MLP neurons of a small language model. Each row is named by its layer, matrix (gate and up: input weights) and neuron, and shows model dimensions 96-223. Each number is 500 + 25 x the weight over its row's rms, rounded and kept within 0 to 999. Numbers have three digits each. A neuron's up and down rows have the sign that makes its largest values positive.
Before each neuron's rows, "fires on" lists the tokens most often at its 100 highest values on Wikipedia text that the model never trained on.

fires on: " in", " the", " of", " throughout", " across"
L5.gate1373:513493529493505494517496536487462469507480518527495505435523499453537517508521534487499528463431538514506471519547475505537523532484482510469537462456516491497517500523536511466450451505498507478463530510514522500515490509573515488551484501497508552492493486487515534505508523495462477519495536431497503494500504535510490519519497473505484458491504487541478493472455487471537500494483
L5.up1373:498495520492479535473494551494507466466502473502502535474483528512540508500515506497515518510448521526523448460578465512504503530474509500461490466499516550516518464462476508534529527489494503472482525503483481506527485536474543520497510507512500500497484470496517482509526516505479512508476547477516495518523517481521531464508485538509502501523504484534479527515507476474524486528482

fires on: ".", ")."
L5.gate1278:501485552435480548517491434470460477509485525545524501484484514506471496511485517491516539490549466468465462548488492507516520520540483504533517450484499539506498487472518484534465466502496485485508499507505496513473473528465483529506535511492478461506525513465527492495494495545496448495513444472522525480435492474497470485494516478513481481539494507521480532519469452485482479484530
L5.up1278:490513476494486489480521525459549490506493506526501515557516439551470523483467492504526443493501544503484480527527473514442478511521509504521527501502529492513518507499513500528523482520493536514466475494486512511477513485499475492481545466499465500479527477493506492428503548513501505557476511509478505472482525523482458498486506558518517497518507520499468504506527534482439513487521

fires on: " as"
L5.gate1887:517519512537477499527502479497474505523506488532507543511487493479520463492533512446514495507485500540483459547485467499508520476523563514473480464483504472534504533477504488490493500503497516515501542492473488503495496497465496495459496497519500528509470502511499482513523516509449477494463501491549503527516549520494518489517510529480485495552502523479563493509511504511508503457481
L5.up1887:532509524528509532516488484466491503506497499525523516497509490509506444510522465424501511489537507512456453506511488492507537468529493533505484473519494468519495509535494511487479521502521481535545504478506458550517479517472513518527512449492500483490518493547533488485521512471491463491487484516484505523503544475492505535496509518495493481484478481494493479506529510470456516457470

fires on: " in", "az", "ines"
L5.gate2112:455484513495544516508535529501537539499527525488492497480527513547510479486493521479495468518547541450521506460471507523495466533482565469489495455476537514478502487476466503455461501523504523557516502505527567504520482546461496479503478502486438453453506473525451516512526512505479511520474471525491488540506516510487495486479487518488479514496522473503467503465500527528465488496504
L5.up2112:504475497524469511494494507531468481550507510480495519535466524507507501479509468490502451513555505493567475497507466497510507551508486469484542512523596519517540448501480540507480521519451476484520480516484519464481459498469502506506535474492476529496525516484479475477493493488489502473496493496494481498516507522500511491475518470515523490499482484494480487518494502490499542519501

fires on: ",", " and", " \""
L5.gate1955:523504466500525495471472498449475506489494539486518467482526506507509481529501470498468467495472500487456511474513554463492517474549495498475525474500500513482467478525458491519498531521479456502531487536514558536498501524506500490518502487508456504494458498450481512467528540526473536524506501517481460492439516485491494482469499503497530496504504489519464470484471479463530522515439
L5.up1955:492528524444457427535474556512477452502491473520487523507561475515443512538538525491479486471486481487509477506454511487493483497507525478522519513459566500491526481483488494515483516488519458492541517507504506505517493492509530497521510469489493525452508505485549492495503504543518488510526513457503513482473450474498487516503502530506474534511504539531521501518471491530510504501491

fires on: " (", " |", " "
L5.gate97:505506497542504530479476497496466550515523512518511530528493520497498501525458427564498501475521492471513512505490548489506535511455536515488528490513494489533485513527510499524481506501486462525507535461529492474479485461451501471523502488454494515495509519512513527513489510496500517512561509480471462473482483485512516494533505470570544533466460528489513516499482503505499509551529
L5.up97:534484477513550471512507471455537457515498485460506489528533490475498474537492532509454507462527511475461525527476500466469493483485533485484463530532499531539521460493527481540463521521446465543507486481497475505509455508521464487505501461519466518521535497503483466556562440472562521543528477489504493487503519510480484521466515503462502489519513455502484524510541493450518487497536

fires on: " to", " a", " an", "a"
L5.gate326:490498510523525530546482476498458480505489495479554484505564474509474459512505517470521481496478513495506445514540511513459498533506491536552510510507521439536519457505505529541484454493491535457507496479490530467554520526522497487484508471508461529498522529520485517491495523518477519485519504482488460546462485524480465493510496514463528499546468513518500530499469490539494456475490
L5.up326:505513451533499462489498472467506506473527496507485495497501449498523489475478524533488526511525493463516478466503494500514473529482506486485507459510486445532488469491478501520537516523484532453501526495490537506499512511517508542548482504511528541487492472487435484476496451506454504514516434512574513526473496463511490492503487483539486480472512529488504550506533504499447498504519

fires on: ",", " as", " in", " that", " while"
L5.gate1889:512521521555510515507557489500505465487455537479508503473513485514478533512512480547491490505502518515458459535469533496482501521534498498512492498533506487512521513481512511514471496519499487478485484501492506512517494511446525465495447496508517499544499520487465519523483508499474514520495509500513457538538505477488489503491544468473532504488556520529532521499479501481511514443535
L5.up1889:516506512484521536476501478500455499494543532520544498468502512490517514491503493468489461510463475505533495546475513461520523488489474550455500502525500474500520543504480501480491515521486532515459500511469461569530537513550502528484509520472485562492516531465514475483521522526501476507479498504482492526511488464510485570490500514490505532496534441506518535458471524457508508525504

fires on: " |", "–", "===", ".", ":", " –"
L5.gate773:517500501477504506470508509451500515484484495462531507483491479477443505531496511485512527448498490496510511505486518540504509543455530495504494445485492522505480525481494533561491522515487491507510509520523509482453493492470537533518515475486471498525532509528527457514521460511496473524468495508516461514484503497499480497466492504486515490489458509554485491521531494500523509488521
L5.up773:458474480514532476522546543488522497468509499482519521484520457462490471504517485475492513453515490508529495522518523524524525479507473502522453543537507510506516518502498514471501503460505522445503478466508456519506480474521539475522498546483493504485500485506540481521528519521490542525471517524488482480532466480512477485480529564522499474488503491472516479476510506485490492505511

fires on: " for"
L5.gate1054:477519493520474490498519476481522511533458519478496466511524496448495479482503486492533535509493444501494471526494502506512488486511484551484480499485502521453500506493479474483494468477518537483472509504512452484542503498505542496507493476496527547493474518523559513473495546518468516464451482505481490522493517489500486472461521493537477517483550493482481507482481525510514551471479
L5.up1054:495508541553448520468475476494494547535489511501499476475518505473470542483506501505492477535503492488476522540452525501518498487531510507442495487499488522449459531450518526499523523476480447513489545478464462463489523496482531494560506472496469492475518514477496496523517530497524480499486546487478537474481479499526467474476537545466485475494512479502520485475476487506512496494481

fires on: " at", " the", " in", " to", " of", ","
L5.gate436:532481480542482474483490494496496492512491501464502467466486506541470467452537513518518486492497467489528495510485531519529525496498507529490455516512500493478497513481487544504508544462534504454519495459483491466503515485461516496535521474518486508483519494494513468537535480507522473550492462474463562497499491491452442508489504485450500461572493488501555515543503539470531507502465
L5.up436:493502477466471486511489457472484528442488490495548473510508463476500518503537500495538451476483513508499498511465523525520498521502494536488510470500518485517542496513486513491482520475500487479527479516464523507439459520544504486479536503483504497497514546494493536493533531520541463498502467521541497496531480496509463518533476536471474484497501503481522550461495530503475528522488

fires on: " |", " of", " (", "'s"
L5.gate1197:491494489472494492557488538514491553538501470510539478477468524534541506464460488489498511479512499457514512527479528498496542554475479467496474494523514524518428535503501428473517452501472506451510514522482490518504479494498526455508511486492470472440486494475472492484521520493510472529503540492478476469488498504530538461508524486507464480429502516482516529540514508507529511497532
L5.up1197:498530495507534474490509470513483474500497475512521507493513501503470484491493444498528490533500502419498517516494497514500476484492508460484450515529434514511516491481525453522496494504517527502489527495517484508518488504542494505496480465492492504467518503497493471492517521482512513470488453563474506471462493492516525477466509467481498549523488515481519534511503502522496517465504

fires on: " and", " as", " The"
L5.gate1869:528506491495493545477459513494443476564487466515481542520520485504520496526489496498471493504500469532492470507465460540489505506517495479488481491465519469495534523520492506500504509492495498483468534483519480515489504513454492481492520484476462444520430493494508468525513545506516481514525493485494492514528512457534541494479534435540521492473517533482519494493491483490463493483478
L5.up1869:540502517547545487516507421489512463468540478511466550514507531483510489529467489530497487453498528535496481532502508493531493474497477528504521498505511447531511550485507469486519483526482490493547475500446488494523528486497472482570515504484485487523523463521547514507502468509484465482541457479513489476533475520475420442492490512505488512521477536507480503537487519488537507485535

fires on: " for", " |", " with"
L5.gate2136:503496509473534449488491505464483470504480492541583470513546509564464471492497465501485548557501480555529498523507495493474494495525468535478476507517546524471519515520539512473517495445510515482476577507548511497508492519503549479536485525492482520488506479512566504505509536533461519476544498509511510505500536466476474500482507536531503512502467466522475510493479486528498493445510
L5.up2136:512512491549496490527508490518495482519524504474488450480523507522527519493491502499513508514525519489496513486459512532485493482500489504464511491532535498491511509488463499520531448484534497543478534486512495490446484507478520488504506482455494513458434475518530501469499461491525532486484503450497493534510504474527508512525451541493469526479518526493509533523512464558455487516477

fires on: ",", " and", " his"
L5.gate24:521488494515475468544513483497456557483494468538459540501516549474530526525564503505491467485535507505532463505478497487499510483499521522521540516493542560489493522531484520520526511501460472504454526510509487503454503489533489502478477475476503535477502542460463470427497515510500501506495520493517482518491545497517537508497553537486486512491505496530482462503469476476497510487499
L5.up24:488451471536498501502496525535531503512482522500522503468514501497553544507534485462512496486543489472492523459461479531517526501448521549535501507520503507480539496506473522486544545529483470553475454503474508524463508516522454486484462528542505507502508486513477500481507497500520515503535507504486476512461531526468519500519486483468538487506522454484490479532440497498476465492492

fires on: ".\n\n", ".", "-"
L5.gate721:474508511531466525488476513531487510513541508500501541540501493526478501493477532508490518485503524501462534549464459519489501527511517480530529529560493535566472504556514483507488508557467515504448492480483496485499495506471500466437497488502499509488483473538493502471509502489482530495522459494463506515491534477550508526491523478507477503514476467505530489468491514458482501458481
L5.up721:510505482465514484502541520493522504535519486536490523501521444538537464529497535482515480526568537487481521515505497538500516469519552568479523491459554515508503503525500476491476507507477528517515502513461511482475471500450513492454549501497497498488533493469491465492477493486481511505481499489493517469507516500513484477506502505502489478516527553493491503503486510467501529516454

fires on: " and", " to", ",", " made", " as", "."
L5.gate1948:492474457510500510495482494514528475483535536501503489463498485535444505471494493532511473496476509488505478522538549492474531510502534491519453541524516517510416503539466449505533505514472490498495519513519514513445518483458487499471469456502479480521512467535529497515508503506519494478519540500504496521551555493499549514478517506525537519461497482514515507497478511495492542476545
L5.up1948:487508454466465509504501505515514492520520541477503486489466500505486514505477552459457504445503525487501509511499539502490482461507537490502506558529533515508533533514572464491455490520496526492527483554550501493509530500480503515509532502528498497539505527525486531500500538496502535482505504527501512539469477500564520551480446515541531456508500514513498503494505489453531476500458

fires on: " ", "5", "4", "3", "8", "6"
L5.gate1230:471438457519514487517506515515540518546499508515443522526503507523520500534512457514471468506471537498513489544520535497474528474466550542502561518491490478535534496476476501505530519490493548541515521465512509489467473465482501478486517483484504517508471500536490518513470522501509504440518455477480511477499497522526481480534507462498463506496490512500482485523501466530512446481491
L5.up1230:520505508498484490515518523492484512502493516514460462491510502486487514477502488488518517485533550455483481515445506498483489510485507492526524491476541516472501520476540428530482504529497516486494473483539519476513473494446474527491501506499473487494484507480489528511484509483495467488544491534521486498482531522518493556473462479498524505508523497491499472441468434507503498528528

fires on: "."
L5.gate1718:515507494466501522512475479526499491505484538521461526529522478500473466509505470496513513537492546525452497527530478503486491499442453531513499505502508549477470522444521505486479550509525539512518484530496489499461452526499511479517530491510490468525493497483516489485507490473505534516488493477472526494489462520498468470495558493578522486462477499496472525492520511488482458479512
L5.up1718:508555454500572508505505482524523531512458529510490511503528465523460478509484484490515523516515516528476492505528495514485518540498474529482452496482509514521470478492503476491506514468470519489476511521533529522487474489515528474538495515467475478535519494489474472516519540513484549514496473477544513458493493508491508455469520505493482505473493533491527520541498507496528504461494

fires on: ",", " was", " is"
L5.gate2299:495513482480488522503509495490499509482474505510508513524505491494470545531501501511493507533481491482503491523478537527498465543533528512515496493493493497501500550522486508520511526530531474520503490508498537481567497526491487508495523468461511511494536470490468502523479457512487480515526520479537495571496495503473517513482487494516507519508521519457554536500477498488505503485516
L5.up2299:499472509501506506522541508512468456478487464493472526474510498524523532469508538518522490492493474517518469540502518555526508471513484499511447483491479484551467504503489508533512484502512483511471466497514464474472505523490510513520453409435505528519457477521459479528509523493470463531516511504457544500490494470522516499472489520504509496503505545488524443468471556509495488526518

fires on: " in", " to", " on", " where"
L5.gate2121:536513499517473526505512480518492511499503481483494492507453508498438512491467487568493531496425546496502522453465520481486500508523465505496508537491490516537512507490514490496494504492521504511515528533453478505495475477514515462479478505508456511513495512484524498513508490507510477503526478501507500460516481538477484485489488507470512494476469524478459505473503499508513517489471
L5.up2121:523518500514457459513550503508468524513499468497483529491477501511500508525474518502498517479546479519484532535529502476506500485498486459520478547501500503500508511488534507484483555516500522436535481487499485509495496530490482476478516501535528536505491543488539552508496572503522496480474475495488490487534540543528502481515539551478497519459496505487440549463474520469468557530510

fires on: ",", "\n", " |", " (", " in"
L5.gate131:513502468512464483504499507527516512495482538488475501470523531504504544477489507518481509502500499529533506493539526517493507546493475511515503496509510490488505503503517485525519531522497504471514467546483502527451505516473503474527484489467515536540544511515547488490518505499502524463488495547515483535514494482538517427510486515477533535489497461486516526478552486539491499518477
L5.up131:537497481508521482511493483524515467472480483519492525464520484526486483497539527515492505476492462553483516515506508520496493523479542524525474481480446435487487500479502518498491548480519505546467535523496496492472555461506493521501504513447506526510511493482518500489498519503515536498485486557493507518508530512461520488478513493478493474452537512434421456498498479520493529507546

fires on: " |", ",", " (", "\n", "—"
L5.gate514:473479505476517468504500492481527470533500543534510522522529462564491520512440510493491520497497430553525491526481504466510495477501470518441504500516519448516509471485526476517545527472491495553498535488493492485519487523527540483502480479498507531496458468502504495525496488493508453520507473513532508548495484450502530489442520492453527503511473507540531508524450503448500534488495
L5.up514:469471512495494537471512512498521477525537521518519494524512505544531514528513506490516482536513478502541458505508522507490542466536474489487523507537528450504547493496544484545499536477502492510562461488518512502480474519561496494490496492502490490472476469471481491538541474499537505539476467515462485534510510509511515487489508492468506478504532505474498469509543492472537521483465

fires on: " The", "The", " \""
L5.gate1500:497511489543533527495482471506507502529546546509500539501457466490536549448541498491516562510509523515537483499506482484488458488494491500474516497492489505490530491491430492487567513488497495477548474487499505505458501499505532505566486489484470502462497488498485511506514507418484512471500533506489478483510495481503539540532490497517479501484456503513556460476504523528435425488505
L5.up1500:486527531498498448496499492518481471491519539493471534514562496517457520474495529478456479492510508508533554504482488488504551526521534491471519487507516465474519528483468552490479523561528483494493495493493533479495463448500507518506511501524494499531502496504526480512515523485535516475465546512508490488546521472535510489555513499482514519493492491469485498512508485500480511505506

fires on: ","
L5.gate1745:535512490497525524506539479488506474484534462538501473475525472503479527482550531432460521518513475504505500502477534471515566519514488533512524485503503489445500463518507505477490506465505481477498553523492486494542442526490504485467505522479502498539482484527516505512490504495468529511484515532440457497467534506485507504525482491448447536500541526480488475531501493510526518497502
L5.up1745:487540510486452470480555484487495479553536484483520483473504484504490521520543498498507531505506494521484514521492485506479472492516517522527463492519532483514505514526520516486493536510522437520466469485508458500500483513488529544576526492498450529476510496531474511469496491484472516470477500503498523497486488452485506514500499557543487514509482483461499489486502514547543514466515

fires on: ":", " as", " of", " including", " include"
L5.gate1153:534484486494524473531534492494488503489486475557516547459503523486526496506518462502484513511515459477514519540505519512540514467491468511492495519478502503504514514513498548527473516439519459527451481517469522495478549474479539495487504527515488481483440512524498465497527532463491501506495483481443525525473530502524492444523503476495492497541499492477487518485506524503504507474494
L5.up1153:482525446501506500507468484500528535511510468564537528493482486500516511510502458475518496521502478503527531532519478483516503490500496516530530509513502480495486485529509532494510491511504507496486475537485558543493517490482481506498486491500437476525456497504534523538527488460484491502496503488501526482456504498515473522538465494488531531467508484510497477509520491484465514462528

fires on: " \"", "\""
L5.gate760:508509496504508525461475502478474481491534532502528525441458489473507535483475502501510564503481511514495513495503531482540501528500489499476510456504516515489519504461490503515499446501500495523544533539500480505510471447501498463551448448511475499515474482481511518495525471515509465510478529506522509510532531514522513495485466507520492499498495544470495486496494485465535493482461
L5.up760:496494511523476498538443509542513499492558539527521501494522488493454486545497500501493534515523515522519451478489540444500487514531536525519527486521531503489505515501488512479529453494501450466529455494529509489517470453503520480564502501535490531523515477483500478514550500481547477503481517485545513496521523483508529517504492471551498514513560519456493465478487469480543492523459

fires on: "7", "5", "9", "6"
L5.gate2131:508467516471440524487494538514509523499522526502516483511501517483474484483477481466477545544491484508490464555502484507485505533506494493461516497525511549516492519469535463480503525533558529490500514496520507484524539484484514493499458507498499526494514546498467494463493512503492480481484495486542474466470488518474550519498473524496532544496500510518494501485499512498506492475466
L5.up2131:495474493511469478478494504515500489487514476483519456482503504459498510501529505519458547547529514510476487546502513497479525525506543493472519505516488510513491495497535461479450522471522480477471521474497518462482514511475492488525500539513518521490495531463542491458494471496507511486522497513497520482507485501464497525489463464508550498539467495507528468505502523495478546476496

fires on: " the", " to", " a", " as", " of"
L5.gate439:504460486554515512510522486466496491504477462492572490455479508489463520510500476530504503570492552504512489477497540523499436476522507481530443495492523503520483478496512481499486465506495522473505509538507472443552525519489552541486544424485545540517505480523533549509494504529519479509532505465515507515488479483481472491474501503522537513546486509501490475494478537530453499476518
L5.up439:517464489503485495514488439476465527482498471506504528522485457477496464472507506546471477531537481488485460504541481516507497515509475530486530520477512494486478509494515519521467457517475509481466534510489467491512490513489471491542485461514541450494525521491478549484492546500512499496513499541524513455541505517496494470466523501488467518503484484518457510485512537532504506483536

fires on: " ", "1", "9", "2", "3", "7"
L5.gate1100:472547509517494493506508514515498505470522469495508476560486480491497523513503522486514502548512474454554521542473489487518479483486526515519493547475531510465487503502470493518486512470521468464493502494566487471511519463493498504535465500476488490539497515504524509498483509506509460495470495481504515506474483529476505519488501549497495529539494530564466471475500526483480500435505
L5.up1100:484495477487498465525500495540509523465518458496525450478480502454482552517511537507511520529515491478489493482502521498550479505506462480491519489517506506522503501510493474515490498548475504459474510522489523551505500497488493550482526511501471503526481454523466519460525522552501464466493462456527492545502456502514562506466492500481507539508469485544531428491518496531488538514511

fires on: " the", " The", " it", " ", "r"
L5.gate2277:526470571509553501503492487498510507515480503511467505480489530499528508520516492522478530458508494482494463465532480497478548492464514512519500502470494505511500512476504534499459489493539487525458527508502512548506519496540519487498492534486531537551548485517478507534504506483532516532508524493469472489515508491477512480554496535497514470513503518502533478495518517510488468519499
L5.up2277:499453481550512540497524433477514527478514522506487495487523485545517493510526540481517534472504530451497497464467482499470539472494504505496493520494508515462511435528453459476462499528511507450509495524476495499498530484524501488544477497522469496508535462488461468527560470489496529512458498495547472467491513499513512500539513463537499488480482460486522549486473509467530468512511

fires on: ","
L5.gate1295:500483491451490489532491451484527483482501486505475519528495457455467517497527540507472471521466462498516494505534486485523485491512498496533522442545530540460493460544466540540502498518489484502525510481511522501496497465467491507493494542504528532450473518494467504485496490491466563521468551469517457495495518477513480469501479491482508517510516496495511492499491511478509479514513
L5.up1295:517521511514467515513468469482502477512494543537497487469478506526506502500537534494497506472539498511523517476479447561489507484510484527491488494553507544473512513537469555523481509497492502511541444510479534507526495534508501491517526509478560509488482550513490515500488555479459518485521462505494476492544461483471495438487533538519468483501521493513502507494484513486510464495476

fires on: " in", " of", " to", ",", " ("
L5.gate1806:538525491506505504505515476460504495517462503483504458472475537540520493478524535473511528509461553527505486533533500493496515490535496503463520456549565443504449561520513491491470506482493527497474487527479505482514489511521506559462496493496473542520478499481518500504508519527480527450468558450528502503538494498532514453564516551482535476506457496467457491490537490426506483487480
L5.up1806:471487468482542502487503512501481519418521566530510480497473499476497438458525474494507501506472482466475517497500508560518504471465552493520517494481515465463532522480464534512510541484495462528537491491484492504498503509505506479485444523469486491507502508488495498538520521507512485500490530507495514472480475531467490486546509506487524519525513516481513518458465471483484529457512

fires on: "-", " -", ","
L5.gate650:516517508486541486526474491481527455483517521495513493512494449524520483481522497517472551512528524519517478544501501528471503500502494527491512481508526477550513529466524530506491488489498461457522563452485541495483537502506502530473500487478493483502503504539487519489552486516511464484578465514493509535501582474456541492518494455459536492526494543481502473505465505495481526480550
L5.up650:524458460492521505495502491488500525469487499469532530504513474524505517449493537515508485494511467451505491511506512533483473513513493535516518495533522498513500500500491459515478514545529526475519474456480504511526496506544544517532542449484520477463476535503471515448516516483522475509493512520479483545490497489517485492450502531477505512494527513447496521490500479503469505542492

fires on: " a", " an", " A"
L5.gate1651:527524493534502484484487515479449537469482481497491542508552501496490504503462517512467479501480503527522488541535524510527528536524535514539492475531513499484505496478491483526509515540496488472552479483464460504565486492511506481485526477525484520525529510466533498520499513494494466507471468477487495503484503546486451502528491520497500519487502479517494505491489474487546498489491
L5.up1651:508486474491509531522527468475501476522481484473517551520551502516516465487463458510530506543503479495538530486526499485480540548514486548528532500501504504495497475505483523495500466526550463482534461457477497489475476479516496497557502509521493480516449527506491528471460506467435510531490526517476488493427489489518515516509488520509509470465541487495476470539554482511520481504498

fires on: " was", " later", " is", " then"
L5.gate1057:497515469498490525482472500540511473466512536515485525480521496549466513501515487536505491475563507527507504497517472496470520528497480496503494493480541445489441488483526491480518502509518475480518507457517485491463511535512503501519455516458493504510506481522510480482483517501523453492548458505475447499485524529497495523496492491470473501523488525487510517501496517529459486500495
L5.up1057:482487555535495516496555516463507498518475501491507502403500469485508529483480505506472486484538457512470509499499444496499525510521473505526532511494486513514501487483495529494518511490494495520472517495521518492481502474465518506483462477457484490536489473532520514516541507518519512519455501525530525504490501467483521440519496468465484477520521502481470471536471467500478525484525

fires on: " was", " were", " later", " first"
L5.gate1188:467475467512480500487502464488527485481539492483463496531482538537484526505489500505513507556510515535488431473496516478532452517540506548507493554503519462521528490507501495514533491437513518482537525471505531472471500517467531487487507545472473499507442499533498491489540522484525481494526517483500489487468581496447460461503543498507477452519527490482496510546500495463500485497528
L5.up1188:515520520557493550491466437496490487528472476502503494474499494474509510513511500462514519487488503520509530462481467492482477521509481508528496495483535543494510517502456497468489469502514505530527471467474486492487449480498495469451532490451491482507509495440532545505550502481509529491470498491506532501484513474505480492502524467519488476521468452474482510528510469540506477529518

fires on: " of", " in", "p", " x"
L5.gate813:499504487524525477479537515471534506489494526528482548476553518512491499543512482493535482505492506493450482471526495522491502527540503494471519478483509493541506495462506545506493458522510526511528512480504541504508455470506511487467521492480472523523489469509462521479476503463485513468502475489494515502494524517471525514432503486473486534498525488537538514511491467490507504503492
L5.up813:534535507504526501467500487485496469506535537463552499467501509495561506520498501489500482486506526476486513511486496532475491507468482491504539481503483523511498483542495483487446483533520505476497470534526557494528506495441485509486454503522474536464456478495488492502498471511498498453531525509487524489467500486486447525498452458533482474479521496517489501518533489475524499492501

fires on: " his", " their", "'s", " its", " J", " her"
L5.gate775:435461497485472505494483503568503503485511517518476467475519452487520545478478531476497463458477482482516477488498522501480509466506512478500507555473487511535510459486530488497489474536462471476499524507476497485542494479506507485449474482488485554501501494484546490492489482525515511521534491471509518536520518498481500502527497473503517500461477481501477502476497487544522511567531
L5.up775:482468491499473445537462526504463498526519509489495484503486512506487498471493494490460475514508474509488489524496540474482485483548472509434496499473542496494473462492523531485457553502534473493491493521481495512519500506498479523503474501497507489486499574476500513505485522507522502448499456503497543508528482497528493498525526473535483505521483471500532465498490493512503517494546

fires on: " \"", ":", "\"", " (", "\n\n"
L5.gate1499:543494484490507470506464500464475467520479489541470516474516498469532563488488442474511486488470494541554551523488524532483540509474498541507527478513505520496455510492506487525440481512446507507496564475537514461510462528512491501491505533503488537483508447480533548446468469539458511519491539501518505480498502506512521513463499484516488488465532530464561537572523503505484496505519
L5.up1499:483514531510512482542514484467526497497487531511474510458503526479453514520481495459503503458455537461479505481470505533525490483501503531486539520491461487543550550468448487482484464486527523500524522497471501503504516502539510492538474470501506559494489460493500487513476509487455494476491527513508527522513503529481504480487509501516474548551495459432501472535471472509539521501505

fires on: " of", " as", " at", " by", " for", ","
L5.gate2258:489472501478508516474485508506500530484503456520510510472514468528531514484478453507491485520506494501456515539541548509515463468459500502511473535501496489539468493533476508518525485489495466478507471496486509557476530469486494465509500510487539531490514484484506502505498513518502495493529496488519519521541465474458494478505487464543474526486508500491501527513473486546498488493460
L5.up2258:524503526505466528514519525538552520471516498440465476492484523527467518483508509467525504526516560448446524461522500542547507429448495523495540503468507487548533512529488503512508501545457479507523509528508488485497533490482499525505531469481526493468453543545548486469513516477484528517451529480457483488502464522501471544505506513528541506510523537506515480519489518509482453521506

fires on: " \""
L5.gate2134:472505488480542469533491487500485545501519525518499453432491473451479497495488476524535484488448535548471522520497532543533511538525484497468548503530490476502505492495539508557491462496549502474506446482502510494521501477525470519529510482484525508528495513521535507487492465492500519554462495474488459535526532523507495510490480522507495499481512503515509541478476492464517492509488
L5.up2134:482506495545482494487473535480483412458512485500520536477472479500499542510452502530503492513484540471550461470478509509478457504529485484491489484490491523518556497521517473532493504492486466506511512435504468493469484502490486509466491496509479500518529498511544504518479459472543490519491508502498493489502533540488474506463434495487528486514470583447502476519487557510539488467484

fires on: " the", "'s", " \"", " '", " his"
L5.gate395:532492487505533537463506494528501527510515495480456471492503455483516527471487497484520524424459514480479476462515472447578516528493521476470461495490467494533511448471514512501496540525497492517487492536486471467492493510481502487481500505478485500477469505539510501482524508510506485470464533491551528484474491488482495533495482513483499526492484500474530524508475469529529524483473
L5.up395:491501517527502494506510482460532493461482490506486538519505474496456512433475523486496531487471490521497516471492522484514492528501482497523489483502488544507498465538551525503500557476517487507514523530519472503489493497479445479543539519512510505489506524480530492493524470506526499538473515563496524508493524453516512524486482455504522499486479492487520505570503486533466494518498

fires on: " the", " a", "'s", " an"
L5.gate1397:502486515509536497507518449492500445501461500505518490471494489519510489503534479531460497536504497472461501540470490445478447455499497501525514492475505522516491477540504530524484499526503540466476523492520533521472496507504465516525482461503509541490505509469482476494491531481552516440522530533490518494472491493539494498468476454472452476488502536521517507488499482512527489512490
L5.up1397:538539498474498499511501526536507493463508513497467523521459474484466528469488507525522484487514544487479492536523484509487510504499479498532524471480471530463504499459506495477479489541475471462498486458433487508443476482521485472447499542523496529519519507511522533511492517502533484497473535489470451477502486500526536521518467495500484491474555490515512531523491514535519514525447

fires on: " \""
L5.gate1835:498572463496510493487481480476505479482518504469478491458471532479501488516487525528488502496485472536542478521514547508456538530525507469474472528500535540513494511486548541530515507534520508484556554502489457468488505500501527506496505445502505500532459479510517486506505491524494513488440518474493449513463491544523505544475520514500449553503510496499484538485490515481500519500509
L5.up1835:498496515497474510514482512518513508533508517467520526514516483485454467492531483471478468451476518493481500500462501512468544522537499468455505515490482499479461446508513496496539500448504501497523522495566502491471494509506536500508520405502503506513504503511539503452532472497537496498490510512506463512519471515491491501491456456530478504541521530505460475493497517476504491495524